From a checkpoint of a small transformer trained on Wikipedia: 67.6M parameters, RMSNorm after each block.
MLP neurons of a small language model. Each row is named by its layer, matrix (gate and up: input weights) and neuron, and shows model dimensions 352-447. Each number is 128 + 24 x the weight over its row's rms, rounded and kept within 0 to 255. A neuron's up and down rows have the sign that makes its largest values positive.
After each neuron's rows, "fires in" lists the words (lower case) most often at its 100 highest values on Wikipedia text that the model never trained on. A number after a token or word is its count.

L6.gate848 [ 95 107 127 139 149 136 136  98 119 146 158 121 143 127 143 166 134 156  96 122 152 122 134 163 138 111  69 121 128 123  80 110 118 114 126 104 173 137 129 133 129 113 173 133 141  75 125 139 138 166 159 108 117 133 152  78 163 136  97 147 160 129 144 138 130 102 155  60 128 103 132 130 110 101 115 102 106 123  82 155 111 128 109 202 105 125 122  88 127 112 157 117 137 155  84 134]
L6.up848 [136 154 121 167  92 112 157 112 159  60 120 137 193 121 135 118 114 108  68 146 100 117 108  80 153  94  96  88 146 105 103 102  94 117 127  92 103  76 107 157 118 110 122 109 135 122 118 162 115 127 147 111 104 128  99 147 220  99 171 138 141 141  85 139 106  89 172  99 135 112 127 140 140 134  71 117 129 153 119 121 130 130 173 125  86 141 137  81 115 165 139 124 130 141  92 111]
fires in: "that" 33, "because" 17, "when" 16, "as" 5

L6.gate1598 [114  99 162  95 104  94 106 156 113 104 112 136  91 139  80 143 115 144 146 145 127 129 138 146  86 112 104  90 115 108 147 118 119 142 145 137  61 124 114 129  70 144 150 144  98 166 140 175 145 128 141 130 130 127 113  97 102 120 112  85 148 102 128 123 129 153 110 145 119 135 107  82 131 127 146 121 133 122 137  78 100 156 139 136 208 124 150 103 151 125 136 139 114 100  69 159]
L6.up1598 [125 124  95 177 122 130  96 139 164 130 140  95 150  84  99 164 108 102 147  87 136 113 139 126 160 142 119  93 121 150 128 180  97 113 137 122 111 123  88 163 189 179 120 121 150 154 149 110 190 139 124 132 167 113 149 158 128 167 109  81  93 119 127 121 151 139 131 146 129 116 132 117  92 119 117 115 135 130 111 161 156 136 149 152 165 101 135 112 153 156  90 114 120 152  86 138]
fires in: "the" 93, "s" 7

L6.gate297 [ 97  97 122  98 171  87 118 121 138 119 120 164 117 163  73 127  84 139 158 109 111 127 115 120 101 157 107 110 129 121 141 152 138  99 153 127 127 129 114 116 137 129 150 174 135 133  92 136 140 161 101 115  53 124 143 142 141  83 106 129 137 137  73  79 131 155 136 108 167 116 129 136 119 107 101 142 145 158 181 149 139 162 135 140 166 113 152 145 151  78 127 148 150 144 161 139]
L6.up297 [131 150 179 146 159 149 132 170 125 149 141 118 136 155 156 133 107 109 156  80 121 140 158 129 165 120 149 131 142 134 121 138 119  96 174 146 133 102 119 174 149 133  86 113 131 114 162 146 111 129 164 102 118 156 126 155 147  90  95  93 131 125 136 157 118 101 156 166 128 140 157 148 106  81 129 151 130 143 110 105 124 136  91 134  78 147 124 140  90 129 115 150 129 118 180  95]
fires in: "and" 31, "to" 9, "while" 5, "but" 4, "as" 4

L6.gate1316 [134 102 121 152 139  66 152 120 173 124  74 161 116 121 113 154 127 103  97 129 150 105 132 125 125 102 100 120 162 156 128 180 109 106 149  71 135 108 189 134 111 156 125 160 143 156 126 189 144 124  89 124  85  88 155 126 151 116 107  63 145 100 145 150 138 112 131 111 112 142  90 114  71 129 109 148 120 110 157 111 141 143 106 137 105  90 162 146 148 100 136 108 156 150 151 138]
L6.up1316 [145 118  75 119 124 123 119 102 151 125 125 124 107 155  97 155 113 125 130 109 154 139 150  98 170 148 120  87  89  95 105 137  65 148 123 119 150  76 130 105 135 209 154 145 124 146 128 183 117  95 104 161 129 124 144 123 111 140 105  80 101 134 139 152 135 131 160 144 164 146 148 114 144 116 108 127 119 127 181 100  70 118 146 128  79  75 152 176  89 125 111 113 144 160  84 132]
fires in: "an" 92

L3.gate1293 [158 113 152 120  89  84  93 107 120 130 101 153  97 144 131 103 149 139 155 150 110 136 131  84 117 115 104 116 139 100 132 143 127 125 120 104 159 132 149  64 155 135 178 147 147 134 133 166 146 162 170 105 151  82 121 103 132 139 127 160 150  79 127 167 158 111  97 119 133 145 134 175 145 109 118  64 175 112 109  97 145 130 103 159 131 151 157 145 140 175 117 107 141  99 161 183]
L3.up1293 [152  99  85 108 137 127 118 138 113 100 119  82 110 101 103 107 145 106 102  92 131 118 125 187 131 117 171 121 137  90 110 151 152 144 129 106 127 126 137 112 100 120 129  74 110 140 111 114 125 159  87 133 147  87  93 163 110 117 143 117  86 178  95  86 133 103 121 127 123 119 116  96 110 153 116 154 140 147 119 164 114 126 108 133 161 116 121 138 104 147  92 128 111 174 130 152]
fires in: "their" 20, "his" 12, "s" 11, "year" 10, "public" 5, "brief" 4

L3.gate169 [165 119 121  92 112 122 140  76 141 103  91 104 162 154 141 140 164  68 150 140 139 136 144 110 113 134 147 108 105 166 165 102 147 138 133 126 112 119 158  99 107 128 131 146 166 138 160 110 131 158 147 106 156 111 151 135 121 109 131 124 111 115 143 148 145 106 119 121 128 125 119 162  99 121 123 112 134 128 168  78 129  81 173 120 123 117 131 157 112 152 135 132 159 121 157 131]
L3.up169 [154 159 139  94 165 118 210 129 153 105 139 164 161 130 133 112 103 146 186 185 129 186 145 120 115 149 121 107 139 134 132 126 149 101 145 123  97 145 134 123 141 120 157 162 101 130 117 122  71 101 148 152 100 108 124  82  86 130 123 145 104 114 148 120  98 126 175 102 157 132 153 102 179 128 183 135  90 116 130  93 121 168 112  75 130 131 171 160 112 112 121  95 145 143 126 125]
fires in: "of" 34, "to" 22, "for" 5, "with" 5

L6.gate235 [ 90 104 150 108 124 178 117 127 134 126 120 156  84 159  61 100 100 111 123  87 187 137 139 132 155 176 105 138 143  91 137 154 137 126 149 170 120 145 112 103 143 144 109 149 124 133 159  94 144 160 115 141 120 163 107 133  86 136 182 118 147 109 128 137  71 144 112 106 156 143 132  97 129 164  97 134 138 140 143 152 126 131 123 132 151 171 135  91 116 124 117 111 120  94 123 110]
L6.up235 [145 127 136 164 101 156  98 116 146 157  97 134 140  88 120 110 113 138 103 126 117 146  90 134 197 130  96  86 110 118 102 114  80 118 146 133 116 127 154  81 151 145 127 118  97 105  96 109 108 176 119 116 102 112  88 154 137 107 157 128 117 103 108 109 116  93 164  97 156 119 153 144  96 139 117 143  96 160 135 156 137  99 157 124 138 103 143 127 172 127 123 107 143 179 113 132]
fires in: "the" 45, "a" 9

L6.gate292 [115  99 138 109 148 119 144 156 141 125 120 153 168 147 127 101 103  89 117 117 124 149 159 134 112  86 116 161 130  60 128 153  97 108 142 161 116  93 128 111 101 139 141 114 139 132 145 145 124 139 103 133 150 123 156 122 111 129 126 108 119 141 126 127 124 148 118 153 120 132 182  74 107 156 112 117 135 115 193 132 144 115 115 173 141 155  81 171 123  76 154 152 127 180  80 124]
L6.up292 [163 144  79 164 158 117 151 180 118  91 112 150 153 137 118 124  96 122 127 126 135 118  89 140 103 118  69 104 148 162  49 123 121 115 131 148 106 127 107  88 102 151 151  95  99 154 136 144 145 154 125 198 126 139 114 121  95 149 135 150 127 122 149 143 124 104 141 133 147 120 151  76 144 121 115 136 103 118 114 137 160 162 143 131 150 124 148 117 137 136 116 110 134 127  99 116]
fires in: "his" 26, "with" 16, "s" 10, "the" 5, "of" 4

L3.gate750 [134 156 170 102 102 127 132  86 133 115 109  96 117 121 128 138 117 108 135 113 155 102 169 129  73 116 160 156 163 112  65 137  96 157  82 126 113  96 182 116 137 116 133 107 104 134 109 138 163 103 115  95 134 112  80 122 115 102 134 108 149  93 136 115 129 147 126 133 124  95 107 111 126 114 145 100 161 129  94 126 129 126 119 108 137 106 132  94 123 160 156 136 112  82  80 159]
L3.up750 [126 153 132 124 156 171 128 134 105 130 161 103  49 125 164 151 131 171 102 147 173 160 123 138 122 113  84 122 144 144 103 121 107 116 118 112  93 121 155 129 115  63 115 150 150 113 137  92  73 125 134  70 115  79 127 122 154 175 167 131 104 132 133 105 145 138 133 146 123 118 157 129 132 125 122 153 132 145  85 166 152 161 152 142 122  96 143 134 158 130 152 103 191 134 123 110]
fires in: "and" 66, "with" 24

L3.gate458 [ 86 166 112 108 163 161  90 125 144  89 136 181  98 107 100 127 128 185  92 107  87 163 136 145 155 150 105 117 141 147 128 120 137 121  95 165 160  93 157 127  96 159 127 138 119 162 122  99 142 133 134 149 143 131 131 141 101 160 101 113 160 115 168 118  73 101 107 122 150  87  76 103 130 115 120  92 156 142 149 120 137 114 159 111  73 100 128 138 119 133 132  86 161 153  97  98]
L3.up458 [118 144 100 123 143 138 159 129 119 154 139 105 133 117 138 142 130  90 139 126 148 120 175 111 147 121 153 112 145 124 126 113 103 147 125 115 112  84 144 117  92 126  94 106 128 138 114 176 129 122 108 168 114 122  86  93 107  86 151 161  77 135 122 144 139 114 138 150 138 112 123 145 120 173 107 110 142 110 161 140 129 156 114 129 122 104 152 142 106 126  96 120 129 128 121  91]
fires in: "an" 81, "connell" 5

L3.gate1135 [136 159 148 150 111 128 136 165 103 115 150 145 160 155 134 116 111 123 118 128  90 151 142 111  56 104 149  83  95 137 129 147 125 135 132 103 173 137 105  98 131 107 101 100  92  97 139  86 158  89 141 180 156 144 130 134 120  98 103 111  68 163 162 182 122 145 130 144 135 111 120 114 133 120 131 127 150 126 112 139 125 154  92 105 173 144  85 121 160 125 118  90 175 154  93 131]
L3.up1135 [135 138 144 107 111  85 169 161 138  74 128 134 150 128 101 133 140 112  92  99  67 133 130  87 151 126 140 146 149 101 144 149 143 115 127 139 133 109 101 160 157 121 153 132 116 129 131 132 121 127 121 151 164 123  93 103 104 110  98 143 140 171 146  86 120 176 122 126 113 116 121 136 109 112 158 158 140 147 115 120  89 119 140 145 144 112 103 163 113 133 127 102 144 146 145 156]
fires in: "0" 66, "azerbaijani" 8, "world" 6, "special" 6

L6.gate1583 [127 111  89  83 135 129 130 109 152 114 125 155 132 131 173  92 134 157 134 132 140 130 162 165 129 153 132  97 151 126 100 146 131 101 159 120 154  80 126 109 139  79 125 123 107  79 126 129 131 157 142 141 117 103 104 109 151 128 132 148 101 131 107 165 119  72 106 127 166 150 104 101 153 151 109 124  90 152 166 102 177 128 107 176 154  95 143 132 142 161 162 151 111 120 116 128]
L6.up1583 [130 131 109 153 129 129 129 101 144 134  78 110 145 122 113 128 153 145 154  95 123 128 139 141 153 104 116 161 191 111 151 135 134 133 120 145 104 109 117 122  97 118 119 140 114 135 114 144 136 147  99 116 114 116 120 100 130  76 146 158 129 119 107 122 118  83 109 125 137 133 122 130 141 118 155 140 116  94 148 143 201 145  90 134 120 103  93 104 122 124  92 141 154 120 157  99]
fires in: "the" 73, "a" 4

L6.gate1230 [ 88 172 145 120 164 114 123 156 150 153 124 144  99 113 136 119 115 106 139 134 139 115 138 108 141 118 151 119 147  90 153 164 109 151 109 121  97  91 132 126 117 118 147 157 121 126  95 125 159 128 127 132  99 160 159 152 157 128 125 121  98 118 146 134 126 171 137 153 170 131 135  80 115 113 100 154 114  87 130 107 145 106 131 161 150 139 172 131 113 157 142 111 158 116 127 111]
L6.up1230 [101 111 122 138 139  76 113  97 117  93  82 136  76 119  95 104 122 152  82 142 130 124 144 173 124 154  80  78 110 127 111 103 127 114 117 110 124 193 111 129 155 162 113 139 178 100 137 101 141  91  98 130  99 128 105 143 127 133 167 156 136 132 111 123 125 149 136 143 148 121 141 141 146 146 102 167 131 130 138 127 145 146 158  90 180 179 127 107 122 130 108 109 114 139  89 140]
fires in: "in" 53, "of" 5, "with" 5, "from" 5

L6.gate215 [139 132 134 128 143 133 100 126 155 221 121  94 116 117 116 135 152 122 151 132  97 162 101 152 125  98 127 127 134 155 117 135 132 134  81  88 114 117 110 136 123 119 147 163 149 119 163 119 119 111 120 118 156 143 136 101 121 143 128 101 120 132 132 138  96 148 128 119 158 160 143 152 132 114 151 150 131 157 159 121 129 134 126 162 139 100 109 124 136 135 145 127 163 134 126 136]
L6.up215 [118 160 160 111 133 127 151 112 131  91 128 126 153  94 109 129 121 176 162 145 148 122 170 101 151 117 140 114 152 138 167 134 185  84 155 136 128 107 131 131 151 167 126 139 114  91 100 108 130 102 124 154 163 136 129 110 138 107 115 117 103 142 103 115 155 124 137 152 127 114 101 128 116 109 142 118 143 102 149 103 127 120  92 129 118 133 119 111 140 100 174  88 134 116 204 168]
fires in: "to" 25, "in" 23, "after" 18, "before" 5, "with" 4

L6.gate385 [139  96 117 125 143 105 131 104 139 129 126 116 149 126 150 102 130 137 132 114 124 109 159 124 196 110 140 145 127 156 109 129 175 106 120 143 159 114  88 125  95 139  91 175 154 180 124 101 127 155 136 121 125 156 144 100 158  78 172 122 106 107  91 109 125 109 137 124  94 107 109 131 110 149 131 196 153 116 118 149 133 130 116 143 155 124 123 167 137 117 168  79 121 126  90 111]
L6.up385 [150 159 123 135 114 115 121 120 133 107 166 133 115 120 136 108  87 148 127 106  78 140 162 138 130 139 108  87 152 142 140 158 132 122 148 102  96 142 100 139 160 162 132 167  96 148 152 141 115 139 147 127 136 120  98 104 101 175 100 145 133 120 115 115 119  70 151 123 121 131 114 120 123 142 105  98 179 136 138 153 153 116  94  99 150 183 115 130 116 127 155  99 114 111 125 122]
fires in: "the" 64

L6.gate1633 [132  95 172 134 166 133  94  97  92 108 134 150  83 147 123 137 159 206 129 146  88 130 118 130  95 155 107 145 132 143 140 105 112 133 160 131 123 145 163 108 108 104 156 100 158 119 174 131 110 164 130  83 144  99 131  98 101 140 133 119 134 132 114  83 104 124 140 156  94 102  94 106 124 112 144 140 151 120  77  98 131  83 120  97 158 144 145 133 126 156 151 104 124 117  93 125]
L6.up1633 [136 129 118 128 145 134 100 141 137 176 122 159 152 106 151 133 128 131 138 126 103  97 113 164 145 174 146 130 117 102 149 148 132 168 132 130 144 174 131 130 110  90 120 161 117 146 106 122 109 194 110 192 105 140 154 118 119 132  70  96 170 138 144  94 123 118 108 154  98 110 111  96 116 137 132 147 123 123 107 144 136 121 138 136 129 104  75 101 161 131 120 141 115 129 115 145]
fires in: "the" 74, "s" 5

L6.gate1540 [116 183 100 158 121  91 122 137 163 165  85 110 148 116 103  70 134 118 136 152 171  86 115  98 121 169 119 114 139  78 127  95 105 112 171 109 147 135 109  76  68 136 122 113 131 137 127 109  93 152 177 128 125 119 114 166 121 118 143 129 117 100 157 146 121  75 132 154 144 117  97 106 105 116 108 132 112 107 139 132  94 156 145 118 108 111 105 133 142 140 150 145  70 115 133 135]
L6.up1540 [153 146 144 114 129 127 137  98 143 131  99 170 133 131 118 109 114  75 147 153 107 136 126 115 137 161  87  96  90 127 106 146 121 120 140 112 113  77 111 139 149  68 119 146 111 122 128 105 162 126 132 139 115  94  86 140 124 129 171 114 192 110 144 134  91  94 116 149 134 171  90 136 148 122 109 171 122 103 117 112 150 185 157 140  94 137  92 100 170 114 145 146 118 150 103 144]
fires in: "the" 31, "gebhard" 19

L6.gate1357 [124 126  76 121 112 105 131 148 118 138 143 138  79 134 130 111 135 146 183 171 175 154 129 135 164 153 135 104 131 131 126 137 128 117 172 123 117 162 167 106 124 144 122 142 131 146  93 123 150 163 153 149 105 109 126 121 127 121 140  86 136 115 120 121 125 180 179  93 160 135 105 134  99 132 128 189 102  91  83 133 117  98 109  97 102 111 118 128 128 142 115 134 154 141 151 134]
L6.up1357 [119 156  99 169 142 142 108 161 102 155 129 140  84 129 140 181 127 153 127 165 187 125 125 114 156 152 125  92 101 125  87 126 108  83 117 147 157  97 123 149 125 163 123 137 147 104 121 136 120 164  94  96 116 112 139 129 116 105 171 141 161 138  74 144 143 107 103 115 131  88 103 141 137 149  95 143 114 140 136 107 114  96 110 138 153 107 155 114 118 156 107 119 105 112 124 133]
fires in: "of" 44, "that" 21, "the" 7, "to" 5

L3.gate1084 [ 97 113 109  49 149 103 117 135 153  65  75 124 139 145 133 140 114 138 169 148 170 166 153 132 101 103 137 130  77 191 149 145 139 120  98 123  98 156 127  97 135 119 116 123 116 116 133 137 130 139 142 121 128 140  61 114 110 134 126 158 103 172 160 114 154 133 137 155 127 167 154 130  93 110 113  94 128 143 165  73 150 165 142 123 130 141 137 128 121 139 181  98 161  83 135 126]
L3.up1084 [147 125 178  88 111 106 153 115 124 102 136 118 105 118 155 103 115 125 140 107  76 152 166 164 109 104 122  76 115 173 107  97 115 113 122 108 145 135 149 140 147 142  97 131 103 148 126 140 111 139 183 143 179 124 131 160 107 134  84 148 110 139 131 139 135 113 110 128 131 140 166 114 123  92 116  97 141 179 147 166 139 123 147 120 153 169 157 141 162 129 132 107 148  58 145 117]
fires in: "and" 30, "than" 18, "to" 14, "or" 5, "like" 4, "over" 4

L6.gate829 [162 154 154 117 147 137 116 146 137 126 119 106  95 104  91  86 149 139 120 127  77 149 147 164 110 146 117 129 111 194 128 107  73 114 129 134 141 142 154 145 158 124 149 120 122  93 111 136 133 166 120 101 116 129  84  87 117 132 140 119 152 123 138 127 129 129 110 141 143 169 131 129 169 205 130 131 177 123 141 122 102 171 120 109 107 113 132 131 139 109 108 136 136 182 141 177]
L6.up829 [ 98 122 152 121 126 140 154 157 149 131  75 104 131 100 103 124  80 155 120 123 181 135 126 157 167 110 179 122 175 113 146 179  99 113 117 152 100 123  77 101 116 104 100 112 143  74 138 122 124 145 136 154 112 119 130  77 110 120 126 108 168 123 111 134 121  93 120  91  92 131 113 136 131 140 105 134 112 170 180 129 130 124 116  89 118 130 141 110 126 150 147 136 157 116 132  99]
fires in: "as" 51, "a" 13, "become" 5

L6.gate571 [128 139 107 136 100 108 131 123 136 150 146 115 107 107 106 159  96 105 139  98 116 109 146 124 148  71 116 103 122 152 120 110 150 110 112 135 113 144 157 139  95 165  82 160 113 108 117 156 137 131 135 105  99 104 134 147 117 138 108 114 127 158 112 138 106 123 159 113 106 148 134 123 119 152 147 128 140 113 159 142 129 119 157  91  81  68 188 121 114 149 107 111  91 165 150 131]
L6.up571 [135 150 159 184 113 117 111  83 122 191 117 156 144 109  86 125  93  90 152 106 155 113 126  58 126  65 136 142 146 130  98 155 134 149 103 111 104 133 193  78 118 129 137 145 134 134 129 184 105 107 153 131 129 106 160 104  91 137  81  99  87 129 120 155 138 108 110 146 127 162  95  75 129 123 177 123 106 114 173 147 169 103 139 157 116 114 124 141 104 170 142 111 144 152 119 104]
fires in: "an" 82, "anesthesia" 4, "aniruddha" 4

L6.gate1340 [127 145 107 169 145  76 103 119 148 133 105 149  79  80 108 115 172 142 120 138 144 131  93 116 139 117 144 122 136 130 127 166 109 152 100 120  81 132 135 150 107 137 144  89 151 168  96 143 119 162 142 131 100 108 150 141 145 106 143 142 124 151 130 122 114  92 143 120 117 127 114 117 166 117 167 124 134 143 119 143 117 176 155 100 118  98 111 110 126 161 120 131 128 110 112 112]
L6.up1340 [136 110 107 136 134 143 126 103 151  98 106 116 158  66 111 107  86 152 164 157 150 128 166 106 111 137 123 118 131 150 153 136 129 169 117 118 113 139 142 129 140  59 138 115 103 160  87 123 107 115  81  96 140 110 131 133 142 125 120 145 150 102 153 116 181 168 114 155  97 144 143  51 144 126 172 124 108 105 125 148 189 121 124 124 143  98 121 169 143  39 108 121  86 136 149 154]
fires in: "by" 42, "from" 16, "to" 9, "through" 6, "under" 5

L6.gate1304 [168 109 108 127 118 139 122 119 140 131 135 133 119 141 121 117 126 139 141 131 151 119 108 130 158 108 121 112 181 131 127 123 155 108 171 128 171  71 106 114 140 134 137 103  96  69  94 130 153 152 102 132 109 109 155 130 135 140 113 119 147 102 143 142 151 169 149 130  96 146 124 140 133 108 144 144 122  84 114 127 157 120 111 108 134 158 132 148 152 115 145 103 119 101 128 101]
L6.up1304 [ 95 130 140 135 112 164 156 161 129 107 142 125 123 152 122  79 123 123 139 141 170 142 113 149 112 124 111 110 153 124  97  98 152  66  90 115 150 147 110 130 181 157 162  84 136 126 105 133 183 138 132 126 111 124  92 125 173  92 134 117  79 116 155 113 160 101 122 145 117 107  97 111 160 117 128 194 138 122 129 115 169 127 116 122 117 142 154 119 146 123 115 134 159  73 121 137]
fires in: "the" 50, "of" 4, "s" 4

L6.gate967 [172 110 133 123 156 143 125 164 148 121 123 156 188 159 136 168 170 143 124 143 107 158 138  94 123 121 162 166 126 131  92 128 116 106 130 111 170  88 123 142  69 153 138 136 121 109 156 173  98 132 119 110 166 121 122 118 173 129 143 116 125 102 144 150 127  76 106 116 133  87 126  83  80 149 132 132 187 138 131 155 133 144 107 134 107 134 123 147 131 147 113 105 154 137  80 104]
L6.up967 [150 135 111 106 101 122 141  96  95 140 150  99 130  94 109 122 136 129 115 129 139  73 133 139 162 136 124 106 186  88 190 128 148 117 138 143 178 117 134 131 157 127 144 138 155 139 156 151 127 151 118 105 113 161 162 132 137 148 155 138 159 159 134 150 132 135 115 131  91  99 144  69 105 139 138 122 121 131 151 142 124 130 124 155 163 154 113 144 136 134 121 103 120 129 120 117]
fires in: "the" 82

L6.gate1067 [118  87 133 143 161 101 131 102  96 107  97 118 135 143 133 139 105 130 133 119 104 118 119 117  92 127 118 201 162 133  93 115 136 101 125 119  84 110 101 129 114 113  98 160 136 144  83 148 140 155 104 125 131 117 105 109 152 135 137 114 147 126 104 157  95 153 144 150 111 109 123 101 107 116 161 108 143  89 146  83 117 136 130 129 154 131 134 146 116 128 120 135 123 106 152 100]
L6.up1067 [100 162 103 110 114 112  92 108 101 135 126 128 102 134 126 129 145 147 156 139 110 155 110 160 159 109 156 150 107 123 107 149 123 109  82  57 157 172 114  98 126 100 139 168 156 128 109 128  88 117 149 164 103 136 132 144 145 136 124 108  83 205 138 163 186 123 137 106 157 109 155  74  92 152 146 152 128 138 111 104 117 136 191 145 200 153 127 103 117 117 124 144 118 143 118  90]
fires in: "by" 26, "from" 20, "with" 13, "of" 10, "to" 8, "and" 8

L6.gate786 [120 129 142 134 147 107 125 146 154 102 111 130  98 146 143 108  86 140 121 123 151 161 141 113 125 124 132  99 109 129  56 131 148 133 131 107 143 128 132 138 149 118 133  98  93 134 127 157 120  88 101 114 126  99 117 111 149 140 153 138 112 142  99 150 113 152  97 151 147  88 111 154 130 114  88 151  83 126 162  87 148 128 110  87 117 136 157 158 112 113  94 110 167 155 159 132]
L6.up786 [123 175 118 186 117 132 119 115 123 139 127 153 126  89 164 149 137 102 149 125 177 149  98 158 135 132 147 182 116 118 116 125  77 112 165 135 142 120 119 126 151 146  72 150 162 144 118 145 144 137 141 144 158 134  95 161 155 109 139 133 148 161 125  97 175 129 117 185 182 106  88 169 115 139  91 187 167 125 162 152 120 131 141 154  92 116 162 170 146 150 147 121 129  98 118 106]
fires in: "during" 28, "for" 26, "of" 14, "the" 4

L6.gate1626 [126 126 110 125 143 138 150  97 121 129 142 117 145 152 114 139  92  97  89 168 140 110 122 144 137 103  92 151 134  98 143 152 110 161 142 140 117 135 158 194  84  70  99 140 122 137 126 168  93 152 127 132  93  98 118 122 125 141 146 132 109 118  88 121 120 134 112  95 159 120 138 116  95 148 122 155 110  91 122 142 123 128 156 164  97 123 124 155 159 141 100 130 109  64 164  98]
L6.up1626 [173 127 140 112 160  72 126 103 147 119 126 116 127 109  97 127 100 115 177 171 125 146  68 163 122 121 106 165 101 148  80 122 109 104 106 110 147  52 142 145 149  89 133 112 144 150 151 114 138 132 154 150 134 140 136  93 123 118  94 105 160 126  85 155 135  63 103 161 134 141 120 114 159 134 149 139 128 138 119 144 137 145 125 124 118 137 151 119 116 167 129 160 161 109 123  83]
fires in: "the" 59, "time" 5, "change" 4

L6.gate1037 [107 181 123 112 169 121 156 143 151 100  95 113 114 174 141 117 152 169 148 136 170 125  74 164 137 140 109 158  67 153 132 106 156 112 109 145 115 129 138 105 134 126 156 154 121 166 121 154 108 114 132 168 117 137 145 128 140 123 136 123 138 125  70 125 126 133 117  95 133 156 127 114 130 171 134 104 122 113 121 101 103 176 120 134 102  87 154 172 170 125 113  97 111 127 133 112]
L6.up1037 [114 165 167 159 145 138  96 135 161 127  94 119 149  97 138 147 137 125 101 107 116 120 130 149 106 126 149 124 158 130 131 155 139 136 119  97 103 140 129 119 149 123 142 142 147 164 116 138 131 150 152 148 106 122  76 146 125 146  63 110 132 167 108 154 122 134 133  85 156  80 117 120 137 166 105 105 185 152 181 158  97 171 110 134 123 118 123 128 162 113  84 131 139 102  96 143]
fires in: "as" 20, "vice" 19, "state" 9, "the" 8, "national" 5

L6.gate307 [111 127 139 135 115 125 112 128  72 110 191 141 146 103 132 114 128 111 112 123 136 132 145 131 147 168 119 144  75 117 152 157 115  87 137 153 111 150 147  82  83 128 116 140 111 108 163 143 147 146 115 138  78 143  99 136 129 106 102 135 124 115 180 123 155 139 130 110 164 147 112 101  79 121 163 114 152  97 131 161 167 170 114 154 152 117 101  93 124 144 132 135 120  92  89 165]
L6.up307 [ 88 106 145 122 143 107  89 146  89 110 128 136 109  98 128 108 134 136 115  87 154 115 144 114  91 110 177 128 118 111 123 144 105 134 170 125  92 137 146 101 115 137 130 137 161 138 129 119 132 107 165 106 105  79 143 114 160 123 134  89 100 123 121  89 149 162  86 124 167 125 104 121 161 117 130  95 124 159 159 125 153  91 126 118 179 123 149 132 133 104 139 133 107 102  87 174]
fires in: "the" 90

L6.gate1715 [ 97 110 122  82 129  86 119 140 187 140 102 109 119 162 132 121 141 146 149 144 158  91 133 121 112 129 101  80 139 129 131 111  97 136 150  85 124 144  89 181 132 117 116 105 106 117 132 109 133 146 110 131 150 133  91  64  99 138  93 146 141 142  81 159 146 132 143 100  97 125 157 129 166 131 107 114 135 139 102 110 145 147 170 157 124 112  84 106 157 121 135 158 133 158 108 164]
L6.up1715 [154 148 144 144 124 105 100 133 133  89 166 132 115 133 149  93 102 175 103 159 138 125 135 131  91 125  96  86 146 154 134 136 129  82 220 131 101 134 115 102 125 139 105 115 109 130 110 118 115  99 167 139  85 133 121 162 142 109 118 124 140 162 129  97 119 150 151 117 105 106 167 131 110 147  70 148 132 135 145 142 132 127 163 114 117 122  99 129 142  79 167 151 103 120 138 105]
fires in: "as" 93

L6.gate1658 [118 137 130 112 150 139 133 148 137 138 138 152  99 124 132 101 118  82 153 107 102  77  98 136 134 118 128 187 148 119 105 145 131 146 143 103 123 116 114  73 143  97 113 160 134 154 150 137 128 118 133 105 135 119 117 123 146 143 118 105 119 111  93 100 118 118 178 160 116 156  76 113 145  98 120 120 148 107 142 103 120 112 135 124 112 139 106 118 138 133  96 171 107 147 188  97]
L6.up1658 [105 109 108 121 131 136 140 161  90 122 149 140  83 154  80 133 126 172 170 179 157 127 105 123 181 129 171 117 153  96 108  71 138 148 117 119 113 155 113 159  99 125 129 136  91 145 102 110 162 158 148 112 121 124 129 124 157 100 104 129 114 152 154 113 148 111 143 140 127 162 118 125 118 114 114  90 136 111 161 109 141 134  86  87 190 111  89  89 112 114 150  90 143 110 158 151]
fires in: "to" 33, "with" 9, "of" 6, "included" 4, "by" 4

L6.gate467 [124 111 165  95 122 120 117 152 167 144 117 120 137 140 150 129 110 118 193  96  80 116 137 118 112 147 101 109 142 135 120 190 114 146 130 111  97 139 107 141 150 128  97 111 168 179 150 100 115 148 121 130 142 118  81 107 142 146 118 160 104 118 113  95 139 107 140 145 134 132 133 144 133 130 176 165 144 136 136 107 120 155 123 126  99 116 110 169 133 131 137 123 135 140  84 111]
L6.up467 [149 123 131 140 101 140 162 106 147 163 148 138  80  93 134 123  83 126 171 141 144 143 134 150 225 127 121 149 183 141  54  92 159  92 136 153 139 111 133 124 126 115  70 147 137 122 147  86 148 131 106 101  95 133  96 120 162 100 116 129 173 132 123  94 143 144 139 138  92 126 119 149 126  94 145  84  89 127 115 123 142  72 154 112 134 174 100 117 197 148 120 182 129 157 155 119]
fires in: "of" 14, "to" 13, "by" 12, "in" 9, "through" 6